{"intermediate_size": 2304, "positions": "rope", "rope_theta": 10000.0, "rope_fraction": 1.0, "parallel_block": false, "warmup_steps": 38, "decay_fraction": 1.0, "batch_tokens": 131072, "max_seq_len": 1024}
MLP neurons of a small language model. Each row is named by its layer, matrix (up: input weights; down: output weights) and neuron, and shows model dimensions 336-463. Each number is 128 + 32 x the weight over its row's rms, rounded and kept within 0 to 255.
After each neuron's rows, "fires on" lists the tokens most often at its 100 highest values on Wikipedia text that the model never trained on; "fires in" lists the words (lower case) most often at its 100 highest values on Wikipedia text that the model never trained on.

L8.up2108 [186 132  62 203  91 129 140 119  99 138  59 149 141 172 161 116 110 179 183 153 122 108  92 142 104 127 113 144 165 102  78 170 129 102 132  96  97 103 166 102 148 128 104  93  70 103 146 135 143 143 182  90  39 107 108 120 116  85  80 107 133 161  89 113 172 113 110 116  32 136 103 129 159 160 131 132 127 174  98 122 103 155 139 162 156 101 126 127 131 108 162 175 156 171 151 103 153 135  90  68  73 116 141 164 152 108 107 101 118 157 146  78 147 121 142 156 134 103  86 151 103 181 154  98 164 169 132 127]
L8.down2108 [171  78 121  96  40 169 113 112 105 143 161 109 109 117 117 183 108 134  90  90 146 176 115 154 118  87 186 118 119 107 126 136 170 133  97  94 163 143 116 172 115 133 129 165 136 121  44  98 164 106 109  80 170 184 134 130 105 103 131 192 112 118 140 136 147 140 132 119 117 145 130 180  70  93 108 129  86 119 137 143 209 113 145 107 155 123 144 124  98 142 136  92 144 185 132 129 134 159 134 147 138 153  82 145 158 134 100 141  69 161  96 137  97 106  99  82 121  66 108 129 136 134 168 106  59 255 197 127]
fires on: " the", " The", " \"The", " \"the"
fires in: "the"

L7.up761 [169 121 163 114 143 114 188 106 127 120 123 169  87 148 100 134 133 132 104 132 183 134 110 123 135 186  66 121 140 170 180 190  85 129 114 166 147  96 153 104  95 117 159  85 132 115  93 151 128 107 145 122  58 166 155 154 120 130 119 134 145  95 102  83 175 114 133  92 102 106 127 155  57 115 125  50 161 174 152 105 124 146 174  54 166 158 148 117 147 154 156 109 145 100 126 108 110 180 127  93 156 186  74 147 125 125  88 138 110 174 161 138 128 133  99 149 151 136 112 118 114 147  86 121 204 164 147 151]
L7.down761 [151 147  98  87 102 132 134 169  71 159 170 130  65 153 127 167 140 133 125 126 146 101 151 134 116 140 186 154 158 127 119  82  77 143 123 119 115  89 140 123 110  77 108 157  94  94 175 102 119 127 146 125 156 169 140  84 124 122  91  84 186  83 143 100  66 145  92 123 156 193 130 160 124 144 111  76 144 109 112  87 150 170 126 138 149  88 127 156  48 129 133  91 146 148 129 146 111 139 138 139 206 110 113  88 113 115 123 101  65  65 122 174 112 126 169 141 132  95 187 130 152 149 107 136 106 129  78 209]
fires on: " the", " The", "The"
fires in: "the"

L7.up783 [ 80 112 138 158 145  89 182 166  85 122 150 136 132 123 167 140 143 121 121 127 150 126 119 179 141 173 154 126 174 147 149 132 150 157 154 118  76 105 219 111 168 134 174 135 231  55 111 147 141 140 185 115  88  91 120 103 114  61  93 127 164 113 103 105 155  84 116 117  56 125 179 103 137 139  99 114 141 164  82 148 170 127 143  69 170 157 121 195 126  94  88 113  80  97 129 150 111 154 115 154 150 167 106 161 187 141 129 160 144 172 164  57 178 139 139  98 144 106  97  69 116 124 127 126 119 156  78 139]
L7.down783 [167 150  86 166  73  89 165 125  90 138 114  88 111 137 122 158  85 138 148 138 165 154 125 190 143 150 161 109 105 134 140 169  94 167  70  81  96  74 106 140 132  90  92 134 125 113 154 131 113  94 143 136 101  96 132 137  73 190 148  53 111 113 101 118 114  99  79  75 154 142 129  87  99  84 144  83 155 182 103 135 125  98 130 153 238 149 107 164 167 147 143 139  86 162 135 131  95 181 133  89  72 151 105 176 113 176 104  97  85 193  93 147 129  81 146 135  96  84 129  85 122 117 162  75 117 149 167 195]
fires on: " the", " The"
fires in: "the"

L7.up749 [104 157 156 100  87  83 153 127 103 102 151 161 104  84  96 146  63 163 141 178 189 119  84 122 164 116  91  87 148 104 138 134 156 129  85 138 107 163 171 109 116 101 164 171 171 115 119  96  67 130 143  29 199 113 147 145 147 179 102 111 143 156 101  92 136  88 118  96  94 113 153  96  89 163 140 129 171 151 100 155  68 112  62 208 141 175 116 176  87 138 109 136 173  77 122 128 106  89 126 147 181 116 110  79 127 140 161 100 175  96  86 146 121 161 186 129 132 137 129  97 135 113 160 161 104 156  91 100]
L7.down749 [169 145 164 111 191 127 118 203 152 161 107 168 130 123  93  85 154 124 160 156 158 114 134 119 114 146 154 165 114 122 142 151 144 162  92 128 112 141 114 111 113 145  81  96 123 141 173 135 130 137  70 122 151 125 141  97 109 132 138  74 133 145 183 171 120 133 181 147 123 139 135  90 126 172 109  96 111 114  46 145 119  60  67 155 114 111 120 142 170 158 137 158 122 151 116  75 109 151  73 168 114 106 118 115 117 125  70  96 125 154 130 146  98 133 164  96 177 104 127  96 137  78 153 117 130 255  70 167]
fires on: " in", " January", "In", " the", " February", " was"
fires in: "in", "january", "the", "february", "was"

L7.up615 [140 134 127 120 181 157 138 152 121 153  79  97 141 111 121 165 133 123 129  90 131  76  94 154 106 145 116 135 137 135 125 159 117 162 120 118 159 154  94 145 171 141  76 131 135  85 140 159 133  98 154  93  62 145 170 173 125 176  82 120 107 109 122  97 122 114 123 141 179  63  95  77 135 166 148  83 119 161 156 126 143 165  86 141 101 114 130 180 174 135 144 110 108 159 139 110 199 116  89  66 118 168 140 142 158 114 113 162  87  96 159 102 119 148 158 100 145 143  74 186 126 109 127 138 142 141  95 163]
L7.down615 [137 137 161 118 117 148 136 127  83 178 140 130  86  64 154  84  97 126 104 140 162 157 117 119 132 165 178 115 137 124 159  57  62 174 116 154 118  97 150  85 146 163 134 122 157 158 109 126 123  95  98 127 175 167 160  87 109 132  99 186 103  94 126 145 141  79 101 104  77 114 148 149 110  82 138 162  63 164 152 142 123 111  46  44 166 146 139 148 130 181  92 103 124 154 157 149 160 134 155 150 113 186 136 123 149 129  96 128 131  92  98 136  98 124 128 109  80 124 127 163  87 130 113 131  75 159 161 126]
fires on: " and", " who", " but", " they"
fires in: "and", "who", "but", "they", "he"

L7.up1381 [197 119  66 136 147 112 140 142 100 134 131 144 115  71  19 131 102 131 108 128 127 112 147 124 128  85 144 162 166 102 104 160 119 109 134 132 102 121 146 164 116 144 133  55 122 120 118 163 192 118 159 138 194 118 169 184 155 119  79  69  81 143 123  83 120 136  60 131 124  20  41 116 191 166  79 125 133 152 129 115 104 133 124 142  69  93 142 162  62  97  97 149 110 176 105  64 124 118 134  90 151 158 106 139 161 116  77 116 184 196 124 100 141 123 170  48  76 110  97 141 102  96 117 106 138 173  94 156]
L7.down1381 [133 146 195 132 127 113 138 118 110 111 145 139 121 143  95  82 174 132 112 155 135 140  71  83 126 107 122  89 115 181 126 129  98 121 145 136 143 134 111  69 128 102 134 187 182 156 140  96 167  77 118 139 131 148 113 114  96 157 125 169 177  41  91 163 139 181 113  73 109 144 149 188 129  99 151 116  80 142 105 153  71  86 140 114 198 133 112 131 158  85 119 110  81  77  37 155 125 159 204 101 140 113 106  56 107 177 181 121  84 114 111 116 116 126 137 165 113 112 170 146 139 161 158 122 130 175  95 138]
fires on: " but", " and", "'s", " He", " his", " His"
fires in: "but", "and", "s", "his", "he"

L7.up2280 [124  82  99 141 130 103 174 153 136 182 122 108 111  76 152 126 115 121 108 115 118 119 116 107 119 132 107  69 165 122 185 120 108 139  98 111  67  63 151 126 148 103 168 121 160 131 144 100 117 122 158  86  81 167 150 117 117 122 136  98 105 137 116  97 142 114 138  84 131 114 107  88  86 144  74 154 138 189 157 171  88  88 134 100 151 176 103 121 120 172 156 138 157 143 158 192 158 169 119  41 110 157 146 114 201 177  61 130  99 119 152 114 151 121  84 190 102 151 109 100 145 165 144 160 104 185 107 127]
L7.down2280 [155 137 137 174 115 178  83 161  89 156 176 115 131 149  82 151 134 123 114  77  89 127 144  97 153 154 172 172 115 138 122 119 138 179  62  61 130 143 131 130 121 139  82 171 155 105  79 128 158 106  84 130  88 132 180 130 121 178 117 155 168 172 119 106 113 178  93 207 128 147  98 159  99 114  89 100 140 195 118 145 110 140 118 214 152 128 106 146 180 147 155 135  99 151 109 112 140 122  92 100 130 121 119  96  44 140 176 203 171 120 116 157 166 126  75 126 114 124 139 106 105 141  95 128 112 255 166 124]
fires on: " the", " of"
fires in: "the", "of"

L8.up1182 [ 66 132 123 195 181 101  93 125  95 155  91 134  95 112 165 142  98 115 166 162 143 114  59  86 133 179 125 108 151 115 115 172 151 144 158 100 136  87  75 146 140  80 153 133  80 148 131 131 123 168 126 101 103 111  98  78 132  86 114 183 120 127 112 120 164 139 148 185 107 117 111 148 110 143 129  40 122  96 149 205 159 125 122 186 108 122  76 134 130 133  95 125  96  52 189 137 150 199 193 124  84 159 160 160  74 111 135  80  94 200 119 152 162 100 131  91 155 114 129 177 134  86 120 177 113 165 129 134]
L8.down1182 [120 133 118  98 115 147 167 136 181 101 139 141 134 164  88 151 162 133 135 135 129 189 133 102 139  85 130 107 152 139 146 110  99 132 181 133  60 156 143  68 135 165  71 132  81 155 164  84 184  80 110 117 156 193 119 101 122 124  65 110 137  97 139  95 166 118  76  92 114 145 106 123 117 138 137  47 128 174 101 140  65 148 164 160 150  92 114 125 112 136 112 169 164 121 138 124 176 172 160 117 159 131 155  94 115 102 192 140  97 162 167 158  76 101  74 141 109  78 155 185 132 117 145 104 168 168 137 116]
fires on: " is", " was", " the", " be", " located", " are"
fires in: "is", "was", "located", "the", "be", "are"

L7.up1074 [131 113 122 135 123  90 105 106 170 127 108 169  70 113  83 222  58 135  92 142  96  45 118 131 118 111 109  85 160  74 138 165 155 143 128 105 146 127 135 124 112 156 160 124 100 180 129 156 146 114 133 117 128  64 106 140  94 135  94 107 132 121 170 147  60  66  96 123 103 150 111 145  68 114 107 104 148 150  32 128 149 172 158  83 161  98 161  97 106  88 138  81 152 113 139  46 104 159 110 130 136 154 147 102 142 137 148 162  98  48 135  86 116  67 138 147 166  98 133 156 138 152 142 114  86 146 165 142]
L7.down1074 [134 158 158 132 101 146 120 166 142 157 131  66  96  28 136  95  97 109  71 173 128 163 135 167 148 176 120 132  86 158 126 107  80  52  73 155  78 105 126 151  53 111 109 138  54 151 125 124 136 133  70 109 121 116 157  90 132 117 138  70 111 149 120 180 119 112 122 135 194 115 123 182 148  81 110 160 109 132  88 122 109 120 134 154 113 144  60 218 124  92  83  62 187  79 152 172 130 169 194 122 113  72 133  77  97 128  78 163 106 167  91 159 113  93 140 148 120 109 110 115 114 140 170  94 113 235 182 172]
fires on: " the"
fires in: "the", "national"

L7.up2248 [148 117 147 105 177 165 145 117  73 168 111 131 165  78 136 176 119 115 115 103 153 112 127 128 142  95 147 134 149 142 159 158 124  55 188 160 118 154 110  62 124 154 121  36  88  89 114 148 107 195 146 104 169  81 136  78  86 126 101 157 136 112 158 112 138  90  98  96 147 145 118 147 178  83 106 119 106 160  59 149 121 123 148 121 152 170 138  96  67 121 125 153 122 135  69 139 107 111 139 147 130 182  96 141 169 151 157 174 207 140 141 118 102 134  75 160  92 118 100 127 166 128 130 151 120 176 144  93]
L7.down2248 [115  96 133  97 121 127 140 146 124 118 138 171 134 161 130 104  98 179 120 160 148 124 139 193 131 151 108  80 159  91 159 134 111 130 152 146 159  86 138 169 126 103 104  77 125 112  82 108 134 156 173 184 103 136 171 169 119 157 161 146 134  81 131 134  76 174  88 114 154 150 177 103 170 148 163 121 121 162 158 143  83 126 130 127 195  75 124 143 119  79  93 135 130 127  56  74 120 133 180  99 153 125  90 138 166  79 150 137 134 126 151 121 135 139 103 107 129 144 134  96 116 149 141 178 132 157 193 150]
fires on: " the", " continued", " served", " been", " remained", " years"
fires in: "the", "continued", "served", "been", "remained", "years"

L8.up246 [ 75 154  93 122  81 134 155  95 113 145 129  72 132 155 157  92 164 122 186 138 159 118 161 112 188 133  82  87 103 124 172 157 145  98 160 121 104  93 199 147 159 155  91 158 169 122 163  94 118 128 120 122 154 127 156 122 168 129  98 123 147  93 121 145 179  86 132 117 123  97 171 119 166 161  91  97 105 125 141 124  95 125 196 166 144 133  94 125  53 145 112 145 124 120  97 126 151 184 143 139 173 195 137  79  71 126 142 128 171 157  73 144 141 160 119 156 134  66 186 132 122 149 128 123 139 169 139  93]
L8.down246 [136 148 148 142 157 150  87 108 164 106  91 167 163  56 152 102 173 124 117 188 105 117 120 109 147  76 102 175 182 148 117 157  90 128 166 111 110 194  55 158 156 172 110 166 218 142 133 102  81  75  95 146 190 135 165 110  95 136 169 131 144 142 177 140 108 138 160 130 123 163 122 171 149 154  95 115 153 110 107 167 112  80  38 128 112 164 115 141 133 180 113 139  77 138 126  96 105 107 156 140  91  62 144 141 134 128 129 146 151 126 125  63 143 110 141 129 160  66  98 109 140  50 146 171 100 255 131 127]
fires on: " in", " the", " on", " of"
fires in: "in", "the", "on", "of"